config.yaml
head_dim: 64
rope_fraction: 1.0
init_std_up: 0.0257
beta1: 0.9
lr_head: 0.00421
grad_clip: 1.0
MLP neurons of a small language model. Each row is named by its layer, matrix (up: input weights; down: output weights) and neuron, and shows model dimensions 384-447. Each number is 50 + 15 x the weight over its row's rms, rounded and kept within 0 to 99.
Before each neuron's rows, "fires on" lists the tokens most often at its 100 highest values on Wikipedia text that the model never trained on.

fires on: " C", " American", "C", "D", " US", "ill"
L5.up1208:30 49 33 35 44 44 34 49 47 79 54 71 53 59 30 56 31 25 36 37 49 52 64 35 25 49 55 57 50 46 40 31 30 56 67 75 52 56 46 57 61 53 68 31 73 52 27 65 41 58 36 59 50 51 45 36 38 51 28 13 91 24 42 35
L5.down1208:63 19 61 80 54 43 53 38 52 37 68 37 43 15 48 55 57 73 47 62 61 48 49 66 59 54 16 26 17 63 33 69 59 51 54 26 12 58 64 58 68 12 25 47 58 58 60 55 48 60 55 42 42 44 74 34 67 75 67 65 50 41 68 41

fires on: " University", "2", " ", "7", " Michigan", " at"
L5.up868:30 26 37 17 50 63 57 67 20 25 53 51 25 45 21 22 68 33 69 46 51 52 52 52 53 43 20 66 67 53 59 52 62 45 53 55 14 34 54 30 62 55 36 57 62 63 31 68 57 66 62 44 48 63 50 55 52 65 48 47 56 51 55 31
L5.down868:48 49 49 56 70 37 70 38 75 50 53 47 68 91 71 75 12 54 51 42 44 60 56 33 30 48 32 30 39 47 52 42 56 38 50 40 74 57 62 43 80 46 41 53 56 41 39 42 47 49 51 58 55 50 48 23 68 30 26 55 35 43 45 51

fires on: " ", "1", "0", ":"
L3.up1511:28 42 51 64 51 49 64 28 21 64 71 46 39 56 39 65 19 36 59 52 49 68 67 76 53 68 32 55 46 33 46 38 59 34 62 62 53 54 41 33 91 82 52 63 58 73 31 48 30 38 46 22 40 52 29 43 51 53 63 41 29 28 56 41
L3.down1511:64 48 50 33 63 50 18 51 48 48 49 24 54 88 45 26 45 41 54 44 70 42 24 47 46 57 37 45 66 67 45 70 55 70 55 43 36 44 50 26 66 58 58 66 64 44 77 57 38 40 38 60 90 21 54 41 42 76 47 68 51 67 57 49

fires on: " ", " led", " holds"
L5.up484:38 42 40 47 79 55 49 29 42 62 52 51 27 56 04 78 44 58 67 69 87 54 49 45 59 60 88 69 42 56 56 28 56 12 63 58 53 57 48 48 47 61 47 30 37 58 35 80 52 42 50 49 56 58 55 48 40 72 55 57 13 50 59 61
L5.down484:78 49 43 61 64 36 28 53 65 57 60 48 57 71 44 84 25 53 50 42 52 24 41 29 27 67 36 29 38 37 55 56 54 47 56 69 45 30 49 24 67 59 55 73 41 19 62 48 47 42 39 62 65 42 53 39 75 19 67 70 61 72 66 49

fires on: " a", ",", " more", "at", " very"
L5.up901:39 37 08 56 46 55 41 22 83 58 65 12 44 52 58 39 37 33 35 44 65 58 57 32 67 43 65 46 83 43 48 61 33 25 77 41 56 34 27 48 80 78 61 43 55 62 40 22 38 57 48 63 77 42 64 58 52 71 59 66 31 33 51 45
L5.down901:60 40 16 39 47 24 58 69 36 31 63 61 47 50 56 47 58 32 44 44 49 58 46 70 34 20 69 69 55 46 47 67 59 59 48 42 59 65 34 68 40 22 40 36 56 36 50 39 40 38 54 29 47 48 35 67 63 31 46 42 44 67 79 46

fires on: "1", "2"
L3.up1344:71 49 83 93 55 49 69 51 84 52 48 17 49 52 33 39 62 43 39 59 55 50 45 40 40 50 50 61 49 48 25 84 39 50 32 43 71 41 60 56 35 46 41 62 44 51 34 38 58 47 52 55 48 24 55 42 56 56 33 43 49 24 58 18
L3.down1344:62 61 38 52 57 41 22 46 49 53 53 40 52 46 51 69 50 52 46 53 56 45 36 38 44 15 53 41 54 37 64 61 26 64 52 55 44 46 40 37 62 35 48 50 76 61 75 28 51 56 57 62 58 35 41 73 59 62 62 58 72 58 64 57

fires on: " "
L5.up306:27 42 66 50 79 53 82 54 45 57 50 43 46 59 61 48 71 19 61 58 56 67 51 35 49 61 67 54 70 47 38 62 50 33 87 62 53 57 67 24 40 47 16 38 35 65 46 63 75 64 57 49 47 40 61 30 32 47 39 54 32 71 55 49
L5.down306:51 79 34 35 72 63 33 34 70 60 59 65 55 41 63 60 56 49 55 54 33 32 36 31 44 77 64 66 28 48 53 54 68 59 57 63 56 63 59 39 53 80 58 57 63 31 46 76 53 31 23 66 58 71 29 43 41 66 34 67 64 33 52 60

fires on: "1", " ", "9", "7", ")\n", "3"
L3.up512:38 40 58 45 37 62 46 48 63 74 36 49 43 50 35 41 36 38 62 32 51 82 83 53 18 65 69 61 30 51 34 48 90 53 33 64 41 22 38 57 89 72 48 45 60 53 26 59 20 43 47 14 53 42 45 30 51 48 72 64 47 37 72 45
L3.down512:65 45 58 33 48 41 15 49 68 21 52 30 31 59 64 41 38 51 13 61 59 39 19 67 50 44 37 44 55 44 51 66 51 61 66 51 43 56 51 31 40 13 42 45 79 50 75 27 45 43 61 35 42 46 48 43 65 76 70 60 47 51 70 55

fires on: " "
L3.up590:32 42 44 59 52 69 45 42 54 47 73 48 33 60 51 44 40 49 79 25 84 38 30 28 30 50 64 44 76 25 42 54 58 30 17 55 68 48 69 48 45 70 82 35 57 63 44 77 54 45 33 26 58 55 52 35 52 41 55 62 30 72 62 72
L3.down590:69 62 47 42 56 33 33 58 49 57 58 38 57 44 29 59 44 54 48 30 30 50 56 65 38 60 66 40 38 49 45 73 34 70 83 48 32 50 32 57 41 42 27 69 40 46 50 43 41 74 67 68 45 99 68 39 71 29 62 78 64 35 56 61

fires on: " ", " only", "4", " still", "–"
L5.up9:40 41 30 34 53 37 49 65 35 80 89 42 31 70 51 57 34 55 53 39 59 58 53 71 40 43 61 65 69 55 63 42 52 37 65 56 39 63 30 64 74 34 17 66 69 42 59 59 47 46 76 57 49 57 40 42 44 41 43 22 30 43 28 61
L5.down9:51 55 55 75 48 37 40 42 49 36 26 47 60 46 46 50 36 77 76 51 56 44 51 40 33 48 20 27 18 59 50 52 67 25 46 35 38 58 73 41 57 55 25 36 52 22 42 63 54 47 50 45 62 66 42 73 52 33 72 42 55 27 68 39